{"hidden_size": 192, "intermediate_size": 384, "norm_place": "pre", "norm_eps": 1e-05, "positions": "rope", "bias": "all", "init_std_qkv": 0.0289, "batch_tokens": 16384, "train_tokens": 258000000}
MLP neurons of a small language model. Each row is named by its layer, matrix (up: input weights) and neuron, and shows model dimensions 0-191. Each number is 500 + 25 x the weight over its row's rms, rounded and kept within 0 to 999. Numbers have three digits each.
Before each neuron's rows, "fires on" lists the tokens most often at its 100 highest values on Wikipedia text that the model never trained on.

fires on: "Ma", " Jam", " Han", " Ham", " Sim"
L2.up2:495528503462496489499536520489534500505480488512538533522488522449492484500523509483470479523500535466504493507470486548511500489521522482488503440521455508525468519466493480519532502444531506485489449502506483471516485492445488487458497534488493531490494508486488494541488516516553514523504538487472483509538534507492525493515477534482496488537468463510484468538531502483513476544545507526488512499534479485506485482504502490549496512471475531498544525479450448496485464519470525503477525537491502539528498465490537511512551486501488541509504473455546465507487467507544502517

fires on: " Sa", "ta", " This", " Pa", " Cla", "the"
L3.up364:489485501513536508482510502490516476496502530475511497478499469469483468473478476495499508516510503458496485509505507491539492485504495468486498438476502558499509490529466506506509454502539504434505472522500531495493447489462500506485564522506503487529504517478507548539503521480493510530503466470483498515556494492506523504522464529502490490502496487475541493562500477493482460522437515497481565485545512518528508543467530531525501477457490531489507513501490495461559499527521487499482496536501471493519456511550527483470518484476489514477524500470546466515504454520501531488

fires on: " of", "ed", "'", "."
L5.up239:517539514441531459480503539484543500519469556467506493554460543481473489503457493530468514494531520467513442517512539523522501532486502514484522476473525490472496486515490539477510453531537521463490488529473517517514479516512478502516521445506507487518486483477461518501524492504522507503510511485508496488561516466523510487546510480501511496473502518505505497501510479545503488539501449477491501524471515502514481473485532504509548486490509508491487459483525523495497454484506509498495450514501464427498490558508509484462495459524508491503525496497527500496484502441497499456

fires on: "\n", " |", "."
L8.up141:486500502451527510524509539504519508540503511497516507489508527500491493519477525507528480465467505500495471522485503494475503513509521559487438487483469509481538450486542520458529507521530533492536505538478506494515477491498492467538498444518515473517492476541477519499479505543464509525460503507445426481526487499503500504528470510492600445512472504496467488474523481472489479486507508481500505490507543478494536509477537503515558532503502493501490470487495497503490502517480495486499439509494526490465488502523529523484493498461502522528460492528505509539492511496512482449

fires on: ".", " |", ";", "|", "-"
L10.up17:465508494469517490489499477471546499537494562486501528472517503523506507509479487489526518473486502482496543489538524516515467495532478542494501473509499510474524463437542550500537508505519485511532491493472496475569512509489449531556484469484513474479483461528503527506478475545497503492452495532507503497501475484481492537536437507496484482483498503486511502486507495508502498475495499492496522496506520478521504524481477497522523521518496491515470509444460517552462529514466471512529492507493507489505478584504524490491471467449517471517457458519516525515529512506493508457

fires on: "'", "er", "n", "k"
L5.up275:466500519532456525520526513510477475501505499482528513499511533499466530464494499531532480459468507529488564502485531450446513492452481531484508501491492525481499502453480482520539492474486533502526494496512531486526555503476525484498553499512527502467516497540450514497513515471501512501514539508515425500540460518494474539492521512491485469515476541470446496537513492460502485507522524520533509522503466486517505503501528472504534522476456479476471489501501515502498496490515554475472473487480494502526496490525508522503516517485546489461512464496475480526512472562535504485

fires on: "ch", "p", "ib", "ag", "tal", "ach"
L2.up323:464504510449484472499552490501484496501503519502537509481495543507506501492492494508492480510487500497547517522486499568493523522510501510505487454535504531491515505473464499516501510468499535464512464517472515461464515499481524495453520462488530527537466491501530469492473501508477502506487549471478476473522467550524524509497478571509503514510497486459456492509511504533506508519529520482508496509500469475502487500492543500549489494461474520456527470495461523502545504465532528517453498482486462477509472465513538477487524436531520536521573523488492474507511474519512516490

fires on: "-", " |", "|"
L8.up90:523494496470524473469481516521506485523492507472500521479514491492489478523478492489503498475500483484447460533503502458495483514504500546461512453515460521476547425446523527467534500519512522499517502500475506481535468491483503501523498498516492465507430472510507521528465499551500523542481495506460463482521505547501498499526491538465563473494496483488451499500533464520472498517480487492515531489531527499522563524492532492510558527516506515471498496503486506500496499500421469478508487531494486512481472484522523511487483446450501482509504514539521514525494503505493509500

fires on: " of", "'", " and", " W", " &"
L11.up314:508562520448545459504526474521523498487462467493517525511477513531473489451510526527470518509527523474514481517498514503527496500463510511465512504475482538492520489482489533492498478489509497468522472476497504476510460505528472516502478506514494525501477470508467475484493501502524530496468485484516464523527538496521478518506525524491499479498470471502500528524558461483512487553506420461500478519530508477464508508464523493524523478462474509508510466552504518503455475468491477494487478515534495472505447520488522515448519431514501549515509500532503485502471527542501524467

fires on: " and", ",", "ive", "ed", "."
L10.up49:519516491465496501507490475508531486542468532485517504535476486512522500471477482498517531455475512488532449515508511526536481500478491494481521522467492529466528495469492481453525505494531539459516495509482466520513452496486473472513505486518539487504483481471495511495492478525547494515538467458508522448512515502497487511549505585499479481488513507501483524473485516499496517504469467464504506536511539469526492482521498469503523477495517542531475493468449531460506478499469531563515489535500507514489492536506481506459513493514506469564553502534531499463489495459496477507

fires on: "\"", "'", "\n", ")", "ic", "n"
L11.up368:469515515491466498493502510529542479498441502524518470508501525530498522484552493498543510463488481484476503550497500451469508459473468521451522546461504525520537487469500531508514471500516512469513468492492529519506504472497538490513551497529521476473482481555502526484500486479528528504485509502487468493531518513511517482498478514437509501516511530526488519535457505544511487546533517503485460464482455472515511519528545477557489488495458520494505505469468456494503484482467505500522494490512482510573457487493519496471504488474482491518516465475521474477532506488502480507

fires on: "\"", " \"", "'", " by", ".", " Mc"
L11.up278:505508515491480473521522502536543478505484507499529510528474535507431503493526504519477514482529522474501453493493520502511509485459507492443485434493482519494502495468488498461552485506528524472496506476505531523553469522518508503520519492509503483485481461492481546540508455497469506514487480503525510461527504532520480503515516496522542451504497483530494560529516514502517526541495473478529509491495494503484494480482506492487541451472469544494480508485469531467520471503489509499474477523526478524499489496490537501444511470518483538531490423493557482517485494482474467460

fires on: " P", " Fort", "ib", " Medical", "mod", "ag"
L3.up155:496513511462469476516554488505494511493512479512541494488469515525489477488482457511472454504473512530549492508482501545493499521498488511520456467541526511470497492492489477536504517486507534510492468521477524490476512495493477444489504503492529508561482475501500452481503499496481511489487522497460509496511501564525506490480492510514491517496500516461438527538506553524529535538516522505512511487512504453497509491505519495500467540463438507454512468517546517526507513479524554512477479517498457512494513454515535501496550445489479537540529531495478471502506459522500499473